config.toml
n_layer = 9
d_model = 640
n_head = 10
n_kv_head = 10
head_dim = 64
d_mlp = 2560
vocab_size = 50257
activation = "gelu"
norm = "layernorm"
norm_place = "pre"
norm_eps = 1e-05
positions = "alibi"
qk_norm = false
attn_scale = 0.125
bias = "all"
tie_embeddings = true
parallel_block = false
init = "uniform"
init_std_qkv = 0.0195
init_std_o = 0.00459
init_std_up = 0.0195
init_std_down = 0.00459
optimizer = "muon_variant"
lr = 0.00143
lr_mult_o = 4.0
lr_mult_up = 0.669
lr_mult_down = 2.0
beta1 = 0.95
lr_head = 0.00399
grad_clip = 2.0
warmup_steps = 200
schedule = "wsd"
decay_fraction = 0.883
decay_shape = "linear"
final_lr_fraction = 0.0
batch_tokens = 131072
seq_len = 1024
doc_mask = true
train_tokens = 611500000
steps = 4666
dataset = "wikipedia_en"
MLP neurons of a small language model. Each row is named by its layer, matrix (up: input weights) and neuron, and shows model dimensions 176-271. Each number is 128 + 32 x the weight over its row's rms, rounded and kept within 0 to 255. Numbers have three digits each.
After each neuron's rows, "fires on" lists the tokens most often at its 100 highest values on Wikipedia text that the model never trained on. A number after a token or word is its count.

L4.up2289:132138098121090069135136145145074089116141182127114133132070094128164087114138102135164131139070124131137162114079077127106103163132159130107181089114105141148121087086094128127144175130147119175137094099149110108126041137148111086114119110099148152081141127040151141138119185141133130055
fires on: " of" 55, "–" 5

L4.up1349:082103190075144132142098205114111133098179139125144140116156140104086094159134100119116083121126143127100113179202108187029127085108167093093155221142148142107125149089125140130128070071126178155092129179171179146154145145134086139080181122111115135129087163103127178160155090154109122157
fires on: " " 56, " followed" 5

L4.up1314:128125181124115117149099142119173115155166150118123093115101093159079152123169156126087136137088156113169063136183196161094114162114134118055099132216115064165120076142129102135107135113106155092093087162080209149131098075140130165142187141142142150107128163133105093133154059081114148159
fires on: " National" 20, " State" 17, "ª" 7, " Art" 6, " art" 4

L4.up1252:107130108121153079121146126146154142121115222159134185108161188176116111085145097100104128129160135104159135171095115134138155182148118125165138111110171105109085195166155169154107117095125112088102125120127112092114085068086129131110108165151149105132141153128115081071153146120092118135
fires on: " |" 29, "\n" 15, "–" 8, "===" 8, "==" 7, " ===" 6

L4.up1370:068177125198054106178191212165168120116121146181153123102170085092108090157150125106106105120168210148150130097154152118107139139108119124115078145110124174161099182125166164134110106107114143181116136114138159094153120087106083142126184110087131146093106126118068132081110132141158024156
fires on: " March" 27, " February" 15, " April" 12, " January" 11, "," 10, "4" 6

L4.up16:147172200190114113156067152156160098160162144174112136132108115111155128130147125109108114150184142092151157157171143102132133131140102120132142152144124110162100138172167125148123069086079110126062140090124143113166068106137075087079166162133105119130126103171134131157103127112110075107
fires on: "," 74, " Stanford" 4

L4.up2116:163065134111104119135149135141105142171148143112149112044160107125174146098099193138089082124122138152116089084129131194171149129138160148139127188167159122158147136128181084138158101103110096140043142127095111126141097099141111132106146084186167173118130106142100132142141132095097111131
fires on: "-" 29, " years" 17, " months" 5, " half" 4, " days" 4

L4.up964:126132086137177135150136150142167119124182103176093147096157162131028108087143129133083123156113126143076173080073138096107156129112099116162095166154090099119125163171145138140202079091172174147172123172139132106141150092114054133112205129120116116193136145158185195086191097106177044101
fires on: ":" 19, " " 13, "-" 12, " in" 7, " at" 7, "–" 6

L4.up2525:113110113087130141175147199154097073114111142154163179110070139138124138123071124117144152106158122072128064142175177118157098133115142141132130105171151126150171206087145137106110156138100136142101135138094236151119146125112165153166053123168120147148096177138143099142057186134071138065
fires on: "===" 22, "==" 22, " ==" 15, " |" 11, " ===" 7

L4.up302:109059113128096104202169159130119118106157161139161150070109103163123059109149146139130188129080149107071162115178143150186126122115157115130099112129144129130187182150150161081154109117098131097183192160114096158069134115128154165101157186202169181151197070128109091113193119120101053147
fires on: " part" 15, " years" 13, " half" 8, " out" 7, " up" 6, " West" 5

L4.up36:101140132159107171183141140075096118195100125167173116065127136123092090100146109176149087123101148106142081114169112107080129173161091134095119083160133092088088127093097127088094136109131139197127106139145176103075139101126149152067108148202099101163164152110083109152129142117156121144
fires on: "r" 16, " G" 13, "h" 9, "i" 7, " T" 7, " J" 6

L4.up2043:098084157118110161180111117140124041132109091074123136148133147070145089237097168123055076130120126094095132090133151101117095139121126197172097150132045103116187168136148124099146112144111201110081146096122102054170061194203119144086139173154195109120103166117150099181132141132110101132
fires on: " '" 24, "\n" 21, " for" 8, " non" 4

L4.up1492:073119125147157147112140131156163093137123133112135147171116094064053134118150123148151115160116123125110098129084134154110113133084204104105163108139130095150082106055143095145112120078079147144185131148193108153158115046157124113115096084120073114062130135129136143052141145164183130140
fires on: "\n" 69, " RA" 8, "3" 7, " (" 4

L4.up1756:170143179148137124090099097033149136132121096178106128114122092123134096144109167117113096139110149133135167123125210131157147179148177095169137153082141141119114138158175135127105148181114081176111140135158140090124081126161138108111128101122091124075125110127118087125101162063109096131
fires on: "3" 22, "he" 13, " o" 8, "I" 6, "the" 5

L4.up1081:093143148082112090123157108156032116119104148116127101184143136152143133148115105126101148166140129116127107202085099081162145157128129128109058116093135111094202140141123105147106088152115132141093120131179113142103142144099147164182129131119157158119084080128143167101151066138095140194
fires on: " o" 15, " A" 13, " H" 11, " d" 5, " by" 5, " a" 5

L4.up393:148095146082093143143169154131168149115132160153167123136075153131083132141132178164112157140090177121144170076149112122089115088095166151108110159209127119086162054068157130092147153157151134115102123143116091115123169121160111105091154152096114135118118092061160164122095164136125091149
fires on: " " 42, "V" 14, " In" 8, " [" 4, "T" 4

L4.up901:184130179120183109095147119078141111114154170130140141117146090155140089119078137025079220160130135077159121091171159127103122129140062181137149068140121049223174149202137119104132120103139204157134091120085137122136138133090118133144146135144104144125136152139134126107135136134145086066
fires on: " " 34, "0" 20, "6" 9, "^{" 5, "-" 4

L4.up821:143178098091078091152164110112147117145105123102114093114099108079101083094152092148116086124107102127173097118142122150123149097141170098159121058104064104060197183127105126099083117148094102087138089153192163137137148074119103140093126113174169121112131121125036128138157120105134123128
fires on: " No" 30, " none" 11, " there" 11, " no" 7, " nothing" 4

L4.up1432:039089157168139098204150083090108105058150117098126125182121111104095100184109137174136102073090173104194138103109130164102075167115149161125132143182104145133131130122210090160142111117138164111139136097149119170079126127130106112092094094134122132103074160096106095186091097161180122160
fires on: " \"" 34, " " 17, "\"" 8, " Title" 4, " tour" 4

L4.up911:113126102094089148080091135176124128069117168122116129149134217167105110130083151165067152122113125131156090114090145136100174140180103121097095148135161130192074156159074138148170080077101121148141165117177062103087161123078132132142134099117129124156133088084139093063148129139124161131
fires on: " |" 35, "|" 11, " school" 7, "\n" 4

L4.up1384:156124110181144122114108136107082143132139175123154119147116162100144109095154118148119120095116101158116126148113115189095149128100120092104154086128128095066128118136222089140083168138135146182180177104165166143152134186154101120135072097148135106119115094123082074182163144153109132111
fires on: "." 51, " as" 7, " too" 4, " Kingdom" 4

L4.up1051:116138114152132118170188143093111110116155145104091130150168107076105081093148226132092101146129118139111124077115134197125064077075107119111112143123152098153090127102107164104092091081171135126133104025103109113114115162121139130156112112112139048110119145197147160090154152229150115139
fires on: " has" 33, " had" 21, " have" 15

L4.up2480:184141168158134134137099109098191159111105159087146112127088137133128098098134125087112112102110167099132121106087163116094165117158128082080135142104110084137102166130110104138187052093162122122098175110138181110102095106107083132122110114116118140162141121151148128143187130099097148119
fires on: " all" 49, " All" 20, "All" 5

L4.up1793:099046116159130145174146125050125156100120120107187133121128154091173089108153144110108068091128100058193144113085127181096152087106117091142146155122128118123091170143160121118116177127104137183101139092105140124080120129160080160187135124143144110073117116159141129089134117134102186196
fires on: "\n" 21, " or" 17, " for" 12, " =" 8

L4.up1508:140138121181135151103148161108108146092098164127182154109096084115106076157060081157141045084134151127079152136091206129168138130090143140111116113137123150120191167134124142185165103117116201104125154154134122161141124082109182181109117132225124080093148118123169139110158096178122135071
fires on: "\n" 85, " ===" 4

L4.up239:176133104093061114117095182172174088192079119145171123069114136150198194097175100118132130151117168111115132109124169132128082115131105131140115134133159103192135166154074185124035102125093166084132161136138105131151120099121094116096148128114093075111130191124078143173159111150096116164
fires on: "-" 16, "." 15, "Lab" 12, "2" 7, "3" 5, "op" 5

L4.up1322:128094083108077221134115145136136081079102114099135156127142140131088183130140101133136122149168105126075083101145150194126119118094113158171127144157109092091138178114114121064159121046080133154072168094143127118117161195097159104130154110133090112113159149080162131144117117123162073096
fires on: "\n" 40, ":" 13, " was" 7, "ina" 6

L4.up625:053183163117135173131159101115146185095115174150144121138053105103119098121164093146038168133110078095141152104148121164079114128111159118125146068189146097104154100194125101161121063104132155067140168162152113112160084150118142131133140141118047122097084159172154110157121139125115151106
fires on: "'" 24, " V" 19, " −" 6, " quarter" 5, "’" 4

L4.up865:180140147180131093131143105120120143151145100096192059106105104149132173117083110066060186084179081163163142116108122109123138135142069118132128147134104161106119195155151125105092060153188140125141137100135156133136105079146117136167168101149123116103162154167095126177134192174095126101
fires on: " |" 30, "0" 15, " Loss" 14, " Win" 11, "1" 5

L4.up96:105126145098140108159139172115162131098085168173086114149158179067152082153177101108102145105107141150106128106072180116126125155112136103149102137113070157145107131157146165104116132064185157139143165109102136127127105098145160103112114125130109129180205171171160109130140067115176144145
fires on: " the" 31, "'" 30, "s" 11, " of" 10

L4.up932:132141143121145142130139089154161120158104122122069064186171139167115087164080115140120137133152162102180135118084177107127167153122114170127124119137165125126110120155150104123080086121147172130116137134092100132133108169083158179094112106169062152136118155098151145139087152124106084158
fires on: " " 49, "3" 7, " P" 5, "-" 5

L4.up2344:131077106160111065180139097143150122133180134066197190169131089100162191107102126132132141100130079133117123162152113124137080154063145163186066149143088071119175134162140174147116143136140057072105147125174140106086138140181128156127178128116093064155152095142125130150120140087142083147
fires on: " " 93

L4.up1984:201169115079137129147152105147126126061126201147123147065098178134139134117151163169058121070094082091120176108091097114114127157153150122165113158168144105161144159128178136189110099165087169173143114097129143158134170127137114143080118075161178112184142130177139154109143136164103091154
fires on: " M" 20, " U" 12, " H" 11, " had" 8, " have" 7, " R" 7

L4.up1346:106147155177159196153151042158139073109174134158073089096138135131150135118137155125073103083124109147123128136134161128149170102087089129070131127098096104152134153182124137095145137064227164148194145112089117049101136097130099106092193079142163164139149084140127123130174151052179107168
fires on: "." 45, " all" 4, "-" 4, " October" 4

L4.up1499:133149192128119153139094172165164099147193096112189075097142101155086151127149171112093130180095194190159186092116164100164126115132123149122113130136121051125138145108130113125066183091108134079142079153128154169094130158126100098041098184144133160198086088078160088154154151143119105080
fires on: ")" 39, " " 14, ":" 9, " (" 7, " holds" 4, " the" 4

L4.up2505:084126165165063097168057120106082132130114130104117144098185124087096158146110098103111082173104139136119125108145103168122147110178155074126137107147176092106158106091096169173162083086143158134099146130049201109132126124134130185038136135140102086167085102158131103108157179071083115107
fires on: "\n" 23, " \"" 15, " most" 10, " more" 10, " and" 7, "," 6

L4.up1701:116142110125158131131140115163108182143165129155135108100106152140152151061077092136120128131096165092063098146111166164137135177119057158122137182113150064135139178091142048191126169081106053098126089133109129155088156177105140167076152120143067139124128173085105128126104138110112097173
fires on: "." 40, " Pr" 8, " Al" 8, " Ab" 6, " P" 5, " Ar" 4

L4.up2246:114125154079123160104108107091075097137121170114117129117132115115060157160101096135134135117153092125116104126152117150157168135141097105111146115125100090172154114138184088182118134168137140177070119158152163109095162159167148175109156176103156134111188146107162131177071110139157175123
fires on: ")" 73, "]" 7, " |" 4

L4.up2544:110164114095106118170086114160129161124116152176148118079206119130119105154116099090161070137122161116167108141083166130116145131131135088127169125080068152144092079103189204128149086104144190148100093121132119095085126120192160102135133080187122162125172170159110125140105107125144061199
fires on: " After" 18, " never" 10, " following" 10, " after" 7, " to" 6, " before" 5

L4.up1223:140086126052144155127123183128169071124157145107107156097113112132122140095100068197119154118122115139122141112160107132134141071110159083130123218156140119132124176133178071096162086171162172151122136181156217130162143066145154128152138093138099225187138159128115126119138148149142101139
fires on: "." 30, "0" 18, " " 9, " born" 8, " ." 5

L4.up2451:106160109157153174165095144129209162128147200189122140108182139146169110095159089101075109129108153153128142099109140167147083107120123090166193139114086108136105177111110099137096159079111164142165090123114117149110107141145087089109128122146163138148114114092080142162168154135190084122
fires on: " of" 35, "th" 6, "s" 5, " called" 4